Weights of a small transformer language model.
Size: 14 layers, width 256, MLP 1024 GELU, vocabulary 2048, 11.6M parameters.
Architecture: LayerNorm before each block, no position embeddings, biases, ALiBi.
Training: a variant of Adam for these matrices, 310M tokens, 4731 steps.
MLP neurons of a small language model. Each row is named by its layer, matrix (up: input weights) and neuron, and shows model dimensions 0-127. Each number is 500 + 40 x the weight over its row's rms, rounded and kept within 0 to 999. Numbers have three digits each.
A block is one neuron, or neurons of one layer that tend to fire together. After each block is what it responds to, as a language model described it from the Wikipedia text at the highest values.

L8.up117:480444492526530417528531487485496474507522492493548488437473532485408539481533438377487461437494474520582539500495489429467497526450531453494524435498462577519455472488501518518580534554440492528510528528522463579550438517573509566503414562452477488498498397502453461466564555508521460500452430531485465526465544572523477479479509508458441516484470524467510487527540509530508523486530
Description: Second piece after one-letter start

L9.up222:460493495561475473499425496460540457517495485550501527466494521520488453504528561426465507450413516559559545559475519516477533465531505498473515517466516499572457479437461459480496502539471545496458523530512487521401548457434501447539510527495485500451489500479447490471564489576460487587547560569515446583417555497419449525469536520521596530514489549581498530507511468520502512507483
L9.up446:472511527501520458532516565511480500500451421502476475484423506508504470482476479463535513526501506488491494536509459461444497484437497474494542416450462476432487474440476546491508486519565480537543545523524412472520558531485506580493474564466514461538530516473518411505532546583511545494542415527539567553479464495498432444563473533574541558583517565507510472457460486518516546459446
L9.up486:556500500511485375513479480485474434548548498480478490481475502493559544512503520450536518520397487492500517504468547513459533526465486452548536527523553506456506571446477523482498516478539477480460496578465491506416545499436510463507408500627490517444444531504410483513489508516459507441481414453470430465480558517509490466444451475534511483555458524578517471498533552442494497534504
L9.up498:507489525491539474452484532505461519583476519489485464504465500441475533496470555511463438424495511465503507471424541464486521499419468480468462451478415536538538516444560538508519528463472494442570490570556519489479557538543452541476500499541577482576415514508453479532440516557517592530449489453532470531418503505473482535479508482499524500531515540565524485507501472486510492403517
L9.up780:515470526495506533483477589511445471489469565540516527437494492548546481440477491457540516469504481495469519505419517393487506440490476490467555474486415495519500449458540552473466493589461509498461491488523445502508511495483480495523486523465520482505508591520509496486558476537509518480503500500502435543520482453515498499475494495491444520515557541520550528509560484469422487404387
L9.up855:506521483530509397495512527481451477526482405547509511497559488496481478496523472558532506439525444526443499534419467450502498514523519518501511458484504500515530442443564530549489490498522507507479523531508455514436541530483482478511496496411475523593451477596500420519507446465461490533502458533550457514447408535514461457528551514456475519541508501534466593490520484505525521499461
L9.up864:475507416520444494435418478494474554495567463517515451409489464513448491586517550485468502443478423593544488444445490423482543449500553494500456471446446559601483497384556545515536512465493482501484483508500564525486486465479503470479487481499515488486452512506450489581476502493541514472472450581457474511584500546492480543430530549489508508518509495552509528481524515486524535543544
L9.up988:514543532541504511476442506460516515426508505516453506499478462496449563530488480514526514424458499482473525563450563477529614529492513503535503536486493515524413424451578455469558502497541450475505548521569422546501481531559469493464457496513522475532515479539490541519477541538440477522502466536458545485540486447504473497465453486511526528532561518530516489513463534529545541455365
Description: Letter "A" tokens

L9.up42:507480402533565513468465528458484485490518487551471486553508458517522513486548486490524465517468507484487505505555506439437500594428461459444507469472453445515503542498506485504472540468522519513500520527505476501536468479487541504636501562514456398491478463446514458468539510576497539503464461546503442542412486440494518448515461534454544492567473523539525528553502536435502561488474
L9.up294:463561458476519502470464517474488484452485450522497411548438548469508501521493446452537445536544495550488524526430446484439505502464495539486557525542436515523551503538497493508486485467514462500547557467535385509533457510528590448577489431495478445517488426511525486484493540477593516524543471480484448455457496502441527486463493481421512527466447544494574478521485488499599482487450
L9.up339:484522495520571516494484565481463483486429498488510442447427513479573542529496430489526511437452494475498551531495534452467498560481506495492452422501485487557477499486512449547479498466571503439486512526457486497477521512515480491562444456583480455519501482493477519550520467525558591524477557518536552547508431600569503539487508451536541513466485550502472544552484516533440604490482
L9.up415:469496597535511469451470513476542505495525446531577482498499493420571428490480516456480402508493520444475501538539466477446491623470468502535487549432483511531526413572492485488448570419488506434463531511541433555539482441445573539560468566547452450444478489459508523549532471498590464495564474497502501560460474493513485478525493445526520478530520510472481516491566491459486468521532
L9.up475:487484520468544491483484568457524494474456464534541420547481571545511569478515451481507524511508509475509464576471571486494441472542497564478442529514530521531461483431494508469518440429499529458502607535559503459453452430519504558511490473485501417510477490489500512546446521513589490532524530526531504490447535536505477504537493454469499510509441504531539475594519555502420433467467
L9.up499:509527535491479506457470543490473481540485458558508475454500525548539513488484492431548447484417472530565475537449504356481496531534526510553445548540526542571449457481491506482589542442399534493405506463538572451532473503537548441496480497587519460452550532528532500519496495590545580565521504544524455464542502491492490513461494488476568494516479498473514559501512484494555516501503
L9.up593:532503482491637500461509501472484504506450526451537500526476575449485520579502421425511490557489506478515488473507483499547428485537541520505544487461438484521511506488481447480589512465471471469466519524572549563477462490469463491539414521515515518504483508533459464476524491588512554517441498513554466472479454515577483535429474483410585488553505486536550506535537459528481532477491
L9.up893:460484484551498525481464475443570510543458472478544434532542558506511512465518471466494467507471510493507486522496468455456560546467496591518473489562541561477585510492542451547500492501439475497463466562505541550491426540502492531470482460470506415522519509475486466549481522502487481572521508534452487568433528518516510560471533460479507528585496524487527456503470494555504495608452
Description: Units after numbers

L9.up28:454578527538561473462442526477555564502552541542429484477522454483478537525508372469525522532488477455440465488475499459507556467474504548497499522545468575539520523542482464495554487485554523417495519427526458538490472559528513531532501530520525469524464512498506504508433524546494451494465407500534542499538480409458506481498451478479491513542614521500495498553543526547515511429463
L9.up402:465550555511558434452454488473519450521413403463579482475511481464446446508533369496523489543483498423511474471476492513469456522511569491508472535452526497545494449457562531480570556428508498440520516418507550502553567530498477486508534533484476545527451499548403499507466549582489483480474517526516480540573458500453536442464444487459550611558532477481496499456485417495482569472486
L9.up529:472559495504544466442521559497453502537481517493542530523461547508415471480516490506525480488496424541501466481503454457483457457525508520547498547449467470525481483495544496565557575505590553457398491453494466491511484556483559473433502482543427489451540489585429494483512476559493447539527529465536528508433483533492543445495502460538542506585572478489510589460484507451436455449448
L9.up535:453504491515515535479516521487569459478550497494506510522499491522489512532498560456520492554487461448495514486541442449488572540513531466540503442475411506526580455589471434608583540512480532508517560453462465448531464481488523494475511477582460435608546556460439500513620465568457498565502495492460416519606448450483434528469477535480561579516521571432546454452469484508420511531533
L9.up587:475524476513525568505477488498451489471544527524469443467540511518468501532410430525497505509489401524492556436463516430470513404511546542529456548515405469515577562482478491468447525476546576522451476475516493482538493484473547624509476449486549462520531491488488463671507485531481450463509467435481492596476503544529511507454447527467531502505483513615594468456507506604528473495495
L9.up617:425465429507450487496474566485590524482499503471462488512552472546463544531463558465501475561504508563465488483474510498535561487538516505501530497498500490520515456464516450519591532464490547466501529489558449532563514526531551494479522515480422435509495495465386477520492553546503550509501527487536456530542463488442492523471393475517555498473513478514496536462475457508446516435483
L9.up781:389539432485477522453512502491540464519455506522485446457560497502489556535520508506511493490503564592530446503507501427451516376586531460476551496534514480551512472466479432496479555525541519530446515430503545556560545527465479470521482491480482482568533458500473498484511509488501533541476541481507441557427514481477503483470546456488486519459477425476575534537459437527502495476502
L9.up799:461526486520510495468549507480507546442457514539458486475492518557484474513499476448573491492482496464557502563545447499466520471556561542627470514495568480535572499524531504554551560543568544486527551432524501491599519484484551569458522509488468484549442520480433470512520481491520467397499519564438480539471483561468579485464487536432505507461468531470500497457484462469447488492465
Description: Abbreviation periods in names

L2.up31:532479494512519550524465553496579446552501510513496492512469539581575472487417524435526548493481556525493474558452468509509586417504515478535506546472449548539510442456469505533529486405477560450618483480533484523528511498392496523454486523482522428503577489527430428551468488477477525523516492474530502461549436532519430522507474447514525485477514440501488493564452573380537491466526
L2.up165:527476523505473561567521472504543521590413505508466500514504558495517419543489577501481513514489493557478526578433497537499555432454533462460520533506465488501516487506443503482552479436517578515560514551457469492513559542391493490510369467516544488457606479494499501494483515460490560448511442511542496507428505552456486501456503441484483527454526468521521603538560564391500511473472
L2.up346:491548474551522545448509485468555456463468504472456474433471502523531465566541509515442531551435485531488485559455477492456502486487525567473506539496512496502536460484510470553540522428480558463531504441532501511545459552404460544511428459481499500450547472559504506483431474477480440489469428548543487414465450544513474525517481415486465532433544488550523427567478504459510491458453
L2.up376:492444511603541493565505459509610528498505461439535474505539521522504472534524491496459437526452489486519491487439468496491515407476581496487474431490517473469553472553485454566552508453485429428486543499506574494531457591499517478517461445493516495486471496513525487514450530427488439526480487488525483461524482515436445461499462446469539520538514479478492500548528533504575549484504
L2.up377:527480448564499484462517493515509495561493480560497497484485492540508510522553581400479521560512475384505520466499400490445426504487537580458485464478557505431589513475516515507527634532533529450475507502513523473476455501481536550484492487493502553495442482511536530486482538513523482573493520531510471475530573453486489528434506454504431509543611489569516493490467507492410497478473
L2.up462:477544571558494558481522531493502529488510558520544403444459603471533544531487507457481482528509474539419501574491453563483492504527522507459503448456480512467463498476466451527548502526553529491513448513507478493474467560501438499531458560469488500458526510538453458541416436527527469480468517542471418390509563523504506526510474447491570512472521441531479533526507532460529538503473
L2.up515:531452447518449523614488574487500509505424496468488420506510526478490514577403474504548430504488464503440560531532451507526524442459524552485489586477523524446456479566491518552539476432483483464566440534501464508512583511527517522508460467528518482496594590493498467564540514538485513522441490502537416530564500513523541526471534443457542471393541531509493503569502488524551505562426
L2.up599:466468482581521520540452439506536474532425528467547526498503557459544510496484517477473494566462554518562466622508424532470468459555505487474482497457450445466572471522479545552537558480502483469484523498535482510471475522423574453552477450459461510427465508438495499490479461481480446530509494449557420500464505478455500507516482544442473530506471463551519459575525513425468538506506
Description: Start of capitalized names

L8.up961:535451473492528437443484504449513542490518440557481435495524499470495498489527437434499427502482492516487565523522484459515457480510524527521461433444520523511502523537481576514449519534480658511500508413505560472459474514529530457527428529554464541547484499505465499554472475515464424502468490487452505458515528485468480484480433499511492525484497505520490434540509517483511500494533
Description: Main finite verb after subject

L2.up33:542503498502507473548456518469524484438524582488478490508419525463536360458444543395523480523457516494479535502462544508432457488481482488561530423504426558559463520425540522541459474523528533470541524511559557543490480536501513522534506512518529464512486482487439488494445481458581451466508552478531490500455550498537471462516445507465540558452508511539572508485515555470483477455519
L2.up74:489502525437528434504458496528543511526507486431510514523468563517401495480390530443506497475481545453531452539542514534460510424521490525569470504467452489495499493469534513560540560513449474461478523523524457537521489474436524458537467635440508504475494478515460482493506525572445486541509523589504429545480502514545407434467478499519450512493546497543554477500518474578495546475505
L2.up89:514470489530556436447525507487555494498430537472539482487450506632509479443440560422495488507472569522490490500500449512433499476525518472539548542493484500467485508495575581546442520465519449503521544474548469485503549527430527474531493516507487550506445509468434454512488510505494421519480498489481491553489537519535368443509436509466532515532502541497520492470530450496440439523468
L2.up135:504469501545512429508527499484527495508504423519508590468510533494481428490434511441487525516501536568492485474473457520512476453511494486482457489500451457497476530469558559532525541484503493507568483602484482516501502436549477519508470543544496473566504494471444518539534524455448544541512506455530485549508591472512506512440513426488483517482487558544511488473525547481450451498462
L2.up243:425501475514492483485440491477577485608541526530501499489468514498455466466399528457469459465531538510497517508502458520523484490578485440466585434460517549512544524452515557584458509522523464490451531545547535604446534511534436471455498557587471525490458438491552491508485447473488442500488510504436516483516562529531467501454493560477497536482476555547571514482527531567415449468545
L2.up367:506453547560466484531493486524536477529507492523478476484417538478475491437427570405479455509445496474440493464501503530501459446540468504532519520506469532481529458534575611577558477472490453442557527506541428525548456575515478529490558516536500445470583557434498478458458533484483457511540575459501492496538480585514444464483529516494520516419517483529563489498528517522524452545470
L2.up736:484469548554506505441487469505478445513480475565557533457472533540500502467419489468516512499492519510475440602467436510456491488430522505539483450516421499564485547539622579553523432513532534515561595537505456546572514544543473567526524538511507506449470430504467483504516518514483466458464489489544554561456507530494417515429512444462547492475492535461514472437494523564498462570478
L2.up1006:476448500569500437513482512499573473528438521525503479438487494532546491462407574469469517511415511571507513512484513484432516495446491474516449553484477556518467501497565465524470545493407471481515491511528492504529487485407498544504550555495483462472512519428441432456535464464487507521516479510431547521447479481521415462534493512481566513489498487512543526519463492455450490519443
Description: Initials inside names

L2.up37:420488569503547499520553410508510505542508515573416509535438484584486508487400483528516499463448474478439534528560525474565514534524497545503536468539529486434474539517502524514461526503523511534488542512524518518494500492499497496556515477468486544439401491440502493512447412497460518491530474491489561521445513393543533467481411475458489515458533503467515493476484573577548536567509
L2.up57:515516494507473437476432535490599452464515542521468451504509509456494565453549501379483511517453472422480438458542471444434423446487544473488540512468536531505473442428493493531512486504509517514468497553502533520520561490534583552476527540465496552356421510538448502486446426530584487571514487534502422476492532501517419508522541469458494499546548514479515457481513429547507477507518
L2.up505:498542519475464543525541555509497500518568557588550508524537486473481497474478582528579481505467509478506552538577523478511509505531517493548458435492489459419486551445481502532574467494416491456556462483511495449412530466482580497535481491429500565451427522533500480521403455480493555523471505504477549498452525405462480403440569496482476558500514529483482494548471455592497497454534
L2.up616:550453414497518514517440525482550481476492502532517512428479500516559520484492525532451478511456542446451508534529476447583513475467526467432541575504471481471452539448500526469470535413492521523539481421480456490523511453502538555516492473525477499468478569499509505503541521548508481489501470521519504473389573446535473473522510459575498530455479484515508506548522442580561538542394
L2.up691:551525436505500422488412494503518469534440500494450462516481543548501555552495609481507541522470519455450473494586489451522455527480514514455492516466522503496465502488497527527585476397513430446529501533551508479581487472465549550496505509499480477466469512487495428547468437551500450575476486510610462497471454495576529497501470528408551565398479452488572491506530537479549566539430
L2.up709:488511529533540485493543489501469493510497547541480502470448520584514525491428515461478484507483499473480498515536486520497498497541488592429533529513502530468474542465531490492469443490522473422531466529589508506544513502444512545476491540578483501424481523516564505466465529597525475500466476536529499453399617460574501529441500476544568486518560501439525538463535578464509527513493
L2.up779:544540507507559450528527527469492455434533565547600537531483526565455539468455436495483518485447464514490501479589457494544507486495496490558523572542503435427470520436581461525506459438559445429495549487495438503549489387470585461475453527461512542422433477516533485534483502558459522543491443525499442518424565475545481432539488519528514505495501482520500490547504490541492557421418
L2.up957:459441460498511461452509494497463492514510514544519460568510507485525553504478452505512440518443510510469519483484527503444516500454483497488519476507498452509424548512611514496421522474456516532534497553496462493492465501548506523519441537528439528468497536450468517480490484511525544501495545430503433490423589395547465425463457452542556559500494572507517471515482475561480529572387
Description: Indefinite article a

L2.up80:494484469527465503522465472490511504474526473509458494530484538524478450539484509475470518503487559497486562528543476562397537465534561488519481501469417530491553462510504473481480528595491527463525524501585553490452531465457470443491537451444551495472486527472533486552490476442519466520447429468429553551514449479549454443494465491540459564608512516515549425469506526448527461523482
L2.up209:472495550545562475470507576477505542414426480489492424585462538483480572447486467485477446530509443517461478524570458505551449469454563499468511465493573539536480454539479518542502563527548545469516521524504477600504505520503461525470500572471509495489471504518508469490537473508516446523479474550500417433527556513593456536470505381429600524490579437513506477505448545480539571547451
L2.up251:518423462403500430538554458462538485468437472520480532499565546486518526506536553478500439467457531490469554483467490511545467477499480538484555432506471446470497559485539561547390582524511454527510489528518510501561512534460586548498488480536420522492527485497518451530520490535507450534511496515430411546486570540555507550529466488480452549474556496528535459473496494471515548438513
L2.up301:441478459480460488478533485484621460465534442540456473531513501512469517483458526541510493580544522491515464497499471467581536495445528538459597417471485482595518527392494546462485509490535528527491485445457514607441491521528537390523488503480501477522428516455520472532372474485418464518489458486582479483497516407475437540448467463546549510492527489534562436459465505483496525511543
L2.up534:525503517542488492530491525484471430508567458530578465445480533532500515532528576523531513505513515535504539551452501487532487528506481435450525506463461460461552473525492462494477518461525551514506476513472517493517474490516512455553470528467494482540435548474483485463460498509465464473376445469439536477469525421560491477468529500491487546540432504457560539506468541487480505485462
L2.up631:479522514509531406443463524485531512476481500540483447497546489504476522511523527470503419558462523545461520548500482493517478499477500374475517523436479533523533518462470553529451562483542581487498517488472479497561517555467559489523556537499468475490389480468456499484481507504510418506487456543493468539418569475506487441523482499503495499501511432489519492531431516508523478463521
L2.up979:481467539515467522536472502476504469500487500538476432513579448500452555512499463502472437442492581426499481503499441524420543499487553480497505370492486524527534545523479525507505569446430523533480506524442523547385492536434491449511544499499469459539493491501463513446460533470563480561501424513454435530510476445450452486470522528493515505581479513524579538421567472518500508548488
L2.up980:477498518502509571487550540477470457461524393623508517465509501496470532501515553510495506483504445487433526549447491499411524575480523559512500510515560548466493520513494426524492604570542573509527543515525416485470541574528545523532477524475466429492487560536429521476566481544492408485492521504501495506458450502461452507523521476431464506524559580546512449488516550519530507480518
Description: Past-tense main verb

L8.up748:450545547538510476429503490459538483488466467501517486593520555450523487498489553483517476495489489485451419503476456467489497528488461469534518520553521467440498536483547461524513437490489511517530538515509427507529533515494506474548438544496541526413515465513457466506441508498484494516480500578504552516541489470458446475461511472450479561527563466513449513568580535520487558514458
Description: Surname-initial fragments

L2.up105:505494503563527467459430525390536499461488458546518426513596599492524508432448459489508489490444499504510508568518513466483511530473522460490502522486481479537523485568490471498478520464444540518457540494520446604483469460497462464559488454518505451411534533435491445502507470556477479483474419552417496453422444475501413475499453504469501571520510476528481476551399541516568453512515
L2.up158:477488470549521472457465513453504492474486402483533494530517603484526472461508495419559511515487568434428501537560519517559439435496520500489515445537504574492492494476545504522489541489502525439429504494594467522470509458449466529561499510447496480508540473547499509542479580481454505476483463587455514426444513541516386494467424510469445529552536521537553497485552516591509507520507
L2.up194:476477504490484477450414519461523519473476509424456518636526546471584525510505482491447447497482519470439502584485537495446481465471563523484533527488554475580552506496527499506501506445476507475482503522527434546534485471474466525488439507530473444482520507557549484521548508526517533552541465491502459494442541546484505496495523481458554534528486475449504489451389504460495532519550
L2.up358:513449531505574480423461509440504534583442476549499481496566567553637535479462534480434468488491503436412516519505492470424444563493487515495499506491440528530524520486485478475439480437443473532437510477480466567569410437512551525513468511544472480497550482472509527505499481562541461526498476506496461497480592492541486532493453470490502539516492520510520482503452525516486533512483
L2.up713:535523509518573369456418527434503515479393551494494501483530580462518534511485499465466430536466547467452490526509442459460444446543474484495568508507434430439488505437542532535498503492509511521446534506543459587514507513486530590491513531457453533431521525432517464592488420554480482531513518483518470503417531531530468501495448517426480552445568491538493467551486483520547451476433
L2.up755:508494427596568442486444534476564490473508457487521390468506557442495496486460473526511446543429547447515543522442516500512491470484537486557484479432485538525539578450574470571497508438493513457466488560505487481539507447499546477561486463496482428493475507491461513495482409494498513548522498485505545532489473506450440500485433506460446506533515523563567505567484557524414432442490
L2.up764:487508541507480526471469562395474434427442454474523478491567596411486508519520526448556434514404452459578570531530469452551471554526556576518540454457445463609518441513494522513539488506485568469520446512503421527533491536536475488578486496442564478459472409551495435558501524502507490518422511507518459504492537443455457534525503457501473526588466532477490495519474525547545480508470
L2.up1007:460501455478483452486484542463556437444446463487515508541530584477579527495464516431507405512438485485497492534488501459499477472536494477465497477430552513580605481504527504581452566450585522509413487537514436539550492515507542519527490507490544480448457481551470470589533506503531518528511516475507402540489479561420448562479458505510584496542433539500515523513472462477453413509509
Description: Infobox field labels

L8.up593:526452472531508442457475473474503519504535499507524459464565532426467474505486505499488484476466410485524534510474494492423496518464572468520568536532459461492442471519590472527517476588563468528550497512568490488483483555491433511516459551499438487456466570508515490562506517503583473459490348488510562522514500506548442430480520492547556552436550450560578391501528461534489543509515
Description: Word-initial split vowel E

L8.up248:491523498607483470513487536454552456509514544498564553530484519522516518485528529476590423476428503506466531521500484496507508532506514516518503465492518481489517529444470540480482502520463498490461469527492509555480443532461478475539508505466488461563463487497509549499515445555434565510464505632527577428443521438440469456488467551388509520508494490567515557532494536541493456490481
Description: Born and date fragments